{"num_hidden_layers": 14, "hidden_act": "swiglu", "norm": "rmsnorm", "norm_place": "pre", "norm_eps": 1e-05, "rope_theta": 10000.0, "rope_fraction": 1.0, "bias": "all", "init_std_down": 0.00271, "learning_rate": 0.00319, "decay_fraction": 0.634, "final_lr_fraction": 0.1, "train_tokens": 355400000}
MLP neurons of a small language model. Each row is named by its layer, matrix (gate and up: input weights) and neuron, and shows model dimensions 192-255. Each number is 50 + 10 x the weight over its row's rms, rounded and kept within 0 to 99. A neuron's up and down rows have the sign that makes its largest values positive.
After each neuron's rows, "fires on" lists the tokens most often at its 100 highest values on Wikipedia text that the model never trained on. A number after a token or word is its count.

L6.gate387:46 48 44 60 37 57 51 57 45 51 47 52 73 61 66 55 52 70 52 16 44 37 57 51 43 48 63 59 40 49 47 58 38 68 50 58 45 47 57 52 43 53 64 74 40 42 39 46 50 45 40 51 35 46 55 55 55 49 44 61 51 33 42 45
L6.up387:52 48 34 43 56 63 42 56 58 52 65 59 51 43 55 38 40 59 58 43 57 58 44 38 61 69 37 31 66 42 41 57 50 43 41 38 30 68 55 34 47 37 39 53 60 48 54 43 39 52 53 53 42 39 40 53 67 55 51 64 45 46 52 52
fires on: " pre" 47, "re" 30, "an" 10, " Pre" 5

L2.gate40:31 55 33 59 53 51 50 61 41 47 48 55 72 36 45 61 37 43 48 51 41 48 73 58 39 57 66 56 61 52 40 49 49 58 56 39 54 53 41 57 60 47 56 45 50 40 46 56 61 44 63 47 62 57 40 54 78 46 55 50 43 39 43 69
L2.up40:47 68 52 47 37 48 36 37 58 54 50 64 72 57 35 58 36 54 38 53 51 45 46 57 44 38 30 57 51 61 55 40 43 55 42 48 66 46 42 45 55 50 44 48 26 59 57 60 50 48 46 39 48 62 58 42 49 53 52 54 47 49 47 46
fires on: " |" 78, " 1" 5

L2.gate83:62 52 49 54 40 43 63 44 56 56 31 45 50 48 47 41 61 34 54 56 62 41 43 66 62 49 47 69 58 66 50 39 44 57 48 46 57 49 55 48 36 72 66 45 64 53 51 40 61 53 46 48 64 35 31 59 32 54 60 41 48 53 47 67
L2.up83:45 66 34 54 46 51 43 36 36 53 44 39 49 55 66 38 41 73 64 58 57 47 39 67 62 38 36 44 51 58 50 43 51 42 56 37 54 24 62 46 31 46 65 58 57 41 60 54 47 46 67 53 40 59 36 60 62 49 56 44 63 46 46 37
fires on: "L" 31, "H" 24, "S" 22, "B" 9, "N" 8, "T" 4

L6.gate253:60 44 41 42 61 41 54 39 53 53 58 49 38 40 55 49 54 59 50 64 56 61 55 47 41 60 61 49 50 41 56 49 31 52 42 63 58 55 44 53 53 63 50 41 55 53 50 63 50 65 64 49 40 43 47 50 47 18 53 51 40 41 48 35
L6.up253:56 67 36 61 49 41 59 37 33 45 61 55 51 57 54 44 43 64 37 57 65 51 48 43 33 43 55 44 49 40 67 56 43 45 47 52 73 53 63 62 55 40 35 65 52 49 51 50 45 65 57 38 49 49 52 61 55 39 61 47 65 27 50 44
fires on: " |" 68, "al" 6, ";" 5

L9.gate450:62 53 58 57 50 47 35 49 57 39 61 54 44 44 36 39 47 33 56 45 53 32 47 61 49 60 61 64 66 41 50 50 44 51 59 30 38 33 42 43 40 65 63 25 50 43 46 48 47 38 47 45 65 57 46 51 52 39 31 50 46 46 40 51
L9.up450:65 49 49 43 49 49 47 61 40 45 54 46 47 59 44 59 68 53 45 32 40 62 61 72 47 36 40 50 39 50 53 43 61 45 47 37 62 40 48 54 46 62 56 67 42 45 48 37 61 29 50 46 65 40 57 41 46 40 57 42 64 52 63 58
fires on: "-" 99

L8.gate586:48 45 55 28 40 52 57 51 44 38 66 48 44 47 50 47 50 52 39 45 46 53 59 79 50 49 47 43 42 57 47 50 48 46 67 52 39 48 52 75 54 54 57 40 30 33 57 46 45 43 52 58 38 43 35 61 56 47 74 50 49 33 51 57
L8.up586:54 59 24 43 59 63 50 52 39 49 58 39 41 32 58 43 43 35 40 49 59 33 52 44 55 44 69 61 52 49 51 43 52 64 38 37 43 69 52 50 45 49 46 49 54 49 47 34 62 58 29 55 43 54 25 54 64 32 56 54 62 61 41 46
fires on: "r" 38, "ra" 13, "o" 5, "ent" 5, " |" 4, "ip" 4

L6.gate598:35 44 43 69 45 59 53 52 48 50 44 55 61 63 55 46 32 42 41 47 47 49 40 64 54 52 56 52 35 65 46 56 73 60 51 46 52 45 44 41 42 52 41 52 58 27 47 57 42 56 48 56 66 43 39 52 49 37 61 45 50 48 44 54
L6.up598:55 58 53 47 39 62 41 52 50 39 58 53 65 32 53 46 46 26 46 57 55 59 52 55 41 43 53 65 64 44 43 48 63 74 74 47 36 56 64 37 50 53 38 45 38 66 64 59 51 36 43 25 57 47 54 42 54 53 40 45 45 51 41 42
fires on: " " 75, "ab" 5, " |" 4

L9.gate532:34 39 45 42 42 55 53 48 48 35 49 76 61 42 50 58 49 54 44 45 47 35 39 31 42 45 52 58 56 53 60 64 41 62 56 68 46 49 59 56 51 60 75 53 47 52 43 41 66 46 52 52 43 44 44 47 74 61 63 51 44 43 53 52
L9.up532:50 58 63 42 50 42 47 38 69 48 50 66 57 47 50 33 52 37 45 50 47 45 59 52 44 72 45 56 40 48 81 67 34 39 36 60 33 52 64 30 52 39 46 44 54 37 49 50 52 62 55 47 50 70 55 47 50 57 49 46 56 47 49 35
fires on: "ot" 44, "t" 8, "k" 8, " mot" 6

L6.gate485:49 40 50 31 36 48 36 43 58 60 49 56 64 63 64 33 62 40 40 47 34 43 46 35 29 54 38 63 68 53 58 38 49 46 44 37 50 52 57 66 56 60 59 58 63 42 35 49 51 27 57 51 50 62 50 61 40 63 42 47 68 54 39 33
L6.up485:49 54 56 46 57 35 45 50 50 65 42 57 45 37 45 42 53 37 33 39 33 49 40 57 52 46 38 25 58 57 46 49 44 57 53 48 51 59 58 35 50 55 57 60 44 46 44 52 64 64 57 52 41 60 51 50 52 52 45 47 60 48 44 62
fires on: "-" 90

L2.gate19:48 55 52 43 51 51 61 49 62 43 56 48 57 50 52 49 45 66 59 50 50 47 25 56 37 43 31 54 64 47 53 26 58 35 56 41 48 59 55 55 28 48 84 51 39 60 41 47 61 43 50 57 54 44 60 58 42 63 43 77 43 54 40 42
L2.up19:50 44 56 54 52 55 41 54 55 49 43 50 38 51 48 69 61 41 40 59 38 52 41 46 44 41 47 41 65 38 69 61 68 60 60 61 61 50 48 56 67 60 64 43 49 49 61 47 56 42 51 45 57 53 47 54 72 54 37 56 53 66 54 44
fires on: "-" 100

L6.gate586:31 46 44 52 55 44 44 52 67 59 53 52 59 53 43 47 52 57 70 64 38 62 51 64 63 52 55 55 38 55 63 49 45 45 62 57 54 58 34 62 48 51 69 47 50 50 44 38 61 41 50 18 58 40 67 49 57 37 62 47 53 44 67 57
L6.up586:52 63 38 43 41 56 62 80 45 71 59 51 58 48 37 59 59 52 56 49 33 49 42 57 60 52 42 58 40 57 55 50 43 45 21 66 55 36 57 52 62 59 53 60 40 70 53 55 36 49 49 41 54 46 49 51 50 51 45 40 54 35 61 44
fires on: "\n" 33, "ided" 8, "," 6, "ed" 6, "ph" 5, "op" 5

L2.gate120:45 51 58 53 40 65 57 43 34 64 57 58 59 45 47 28 58 50 54 39 39 39 38 67 55 52 68 44 54 48 52 40 43 62 43 36 38 55 58 32 36 52 42 53 52 51 38 64 53 57 44 29 53 39 54 64 31 37 53 50 67 47 50 46
L2.up120:46 44 35 56 34 68 44 45 45 40 53 41 64 32 53 44 60 50 52 39 40 35 41 57 56 59 58 68 58 45 47 50 54 32 50 49 53 50 63 52 38 56 61 39 44 33 34 54 56 49 57 54 56 51 52 64 39 46 64 40 68 43 48 32
fires on: "art" 45, "ic" 8, "anc" 6, "les" 5

L6.gate458:44 64 63 48 40 53 48 56 56 55 33 54 61 36 68 58 56 52 57 58 43 48 42 45 29 56 58 46 37 68 57 65 59 45 61 46 44 87 60 49 51 50 56 44 49 54 52 46 60 62 49 52 58 39 47 51 19 62 77 42 45 52 42 44
L6.up458:49 74 39 59 56 52 17 41 47 65 34 46 61 55 58 61 51 64 58 43 50 39 53 51 49 59 46 63 48 54 43 61 45 42 55 58 52 44 50 54 40 65 55 49 49 44 52 43 51 44 36 40 41 29 48 42 48 68 68 47 68 48 33 32
fires on: "A" 19, "N" 18, "K" 11, "O" 9, "T" 5, "M" 5

L4.gate444:60 43 52 67 47 53 37 51 39 58 45 49 64 59 62 68 40 57 62 49 52 57 47 53 59 50 62 38 64 32 32 55 53 48 47 43 43 36 66 42 37 54 61 65 45 58 42 48 46 48 55 42 55 40 39 49 39 37 49 62 40 38 32 54
L4.up444:68 61 61 52 60 59 29 61 55 56 43 36 69 51 54 50 47 53 59 35 52 44 63 41 61 33 60 55 38 44 47 54 63 43 52 38 55 42 63 57 45 47 68 64 46 55 43 66 37 47 65 63 66 25 53 59 47 51 58 44 48 62 54 43
fires on: " im" 25, "w" 16, "n" 12, " w" 8, "rom" 6, " reg" 6

L9.gate578:57 39 51 74 64 53 41 59 56 38 47 52 70 44 76 58 62 48 51 38 47 74 31 48 70 39 40 54 57 47 58 63 38 49 66 59 54 47 42 65 62 37 48 64 38 25 34 46 58 36 58 34 35 44 37 53 43 50 64 49 67 34 55 49
L9.up578:59 65 39 48 47 62 55 54 38 45 49 38 53 41 50 67 57 47 61 51 42 56 38 63 55 62 43 72 56 49 45 42 61 51 48 50 68 41 56 53 48 44 50 34 48 50 49 48 50 32 61 40 66 57 56 40 40 48 41 51 63 42 57 46
fires on: " |" 47, "ed" 5, " co" 4, "\n" 4, " part" 4

L2.gate572:60 61 55 49 57 68 56 41 49 50 63 51 56 50 64 46 69 36 41 60 61 40 49 48 33 33 45 40 40 42 36 63 61 47 62 57 49 37 50 59 54 51 55 47 37 33 44 18 50 53 44 43 70 55 46 45 54 48 62 46 31 54 57 41
L2.up572:71 62 69 61 67 62 54 49 54 55 55 44 49 48 49 43 52 61 42 65 68 37 47 49 35 47 52 39 44 52 44 54 50 44 56 57 48 37 61 56 54 49 50 42 34 27 43 19 51 44 47 54 65 52 53 46 58 60 67 38 51 55 55 41
fires on: "e" 17, " No" 16, " Ne" 15, " fe" 12, "se" 10

L6.gate364:51 47 64 52 37 66 49 69 49 46 48 44 43 43 46 44 47 47 66 39 59 31 43 54 45 49 42 58 48 43 53 36 68 55 37 51 43 34 50 82 61 66 46 66 66 61 40 60 48 58 60 52 47 53 51 43 59 66 57 37 52 62 51 44
L6.up364:39 64 63 46 52 72 62 77 41 64 41 49 30 43 41 42 60 47 46 39 42 40 57 52 37 62 57 57 37 49 63 60 48 42 48 48 36 49 64 61 54 45 63 56 49 54 81 50 50 50 73 41 38 62 43 41 49 52 48 45 62 74 50 46
fires on: "est" 17, "-" 17, "ter" 8, "ve" 7, "ster" 6

L4.gate166:50 56 45 72 65 53 45 52 45 43 59 67 49 45 66 61 35 56 53 52 57 54 31 61 53 53 53 56 44 39 64 39 53 56 37 48 43 35 64 41 46 70 68 43 44 45 57 57 46 63 49 52 42 50 62 51 44 50 66 54 49 49 55 41
L4.up166:53 44 43 43 48 49 50 50 64 55 49 54 42 42 53 69 48 67 54 45 46 55 37 43 62 30 56 51 67 50 48 55 67 83 55 55 45 54 60 75 47 42 48 48 68 40 54 49 52 65 59 54 68 60 46 35 41 47 45 51 60 47 46 48
fires on: "is" 25, "it" 15, "ess" 11, "ical" 5, "ie" 5

L2.gate231:51 51 61 55 49 45 40 55 58 57 49 69 60 57 49 48 47 45 59 59 21 59 40 53 58 52 60 56 52 41 65 31 26 50 45 50 42 37 32 59 58 54 63 54 57 53 31 56 59 52 58 34 71 63 59 50 64 55 38 44 61 59 37 41
L2.up231:50 46 59 38 63 54 57 58 58 57 62 51 52 43 53 31 58 48 40 40 40 51 57 52 39 41 54 46 68 42 77 58 67 63 56 38 36 35 41 62 62 52 79 53 39 53 42 37 45 39 47 50 62 66 42 50 57 48 36 51 76 63 54 40
fires on: "-" 100

L9.gate313:61 49 35 58 39 46 36 70 52 60 49 52 55 41 48 48 36 68 41 56 32 53 53 44 54 47 43 32 46 53 65 58 47 54 43 46 57 51 59 46 50 55 47 70 40 50 52 51 42 54 61 51 53 70 44 60 41 65 48 65 58 39 42 52
L9.up313:59 44 28 37 40 64 38 43 44 57 58 45 53 46 50 53 51 26 52 65 34 54 44 59 53 41 35 30 51 49 70 41 45 50 63 46 45 45 46 31 34 58 39 42 40 38 61 48 54 58 63 50 71 51 39 31 32 37 53 52 53 57 39 68
fires on: " |" 27, "it" 15, " P" 6, " No." 5, "ch" 4

L7.gate286:50 51 46 55 51 49 63 49 51 64 44 38 39 58 47 54 53 47 50 69 56 36 58 44 42 57 61 51 55 46 52 54 46 42 47 64 52 42 38 62 55 65 55 53 43 34 55 47 59 56 54 49 56 64 50 61 61 76 62 53 49 31 44 43
L7.up286:35 42 45 55 66 71 45 38 58 49 30 31 52 47 65 51 54 61 56 63 30 54 50 50 60 53 47 60 39 49 42 51 40 52 49 50 50 41 52 60 64 53 59 66 43 46 53 41 62 50 44 48 54 46 61 47 41 59 28 59 39 51 34 62
fires on: "ro" 17, "le" 9, "ive" 7, "al" 7, "it" 5, "m" 5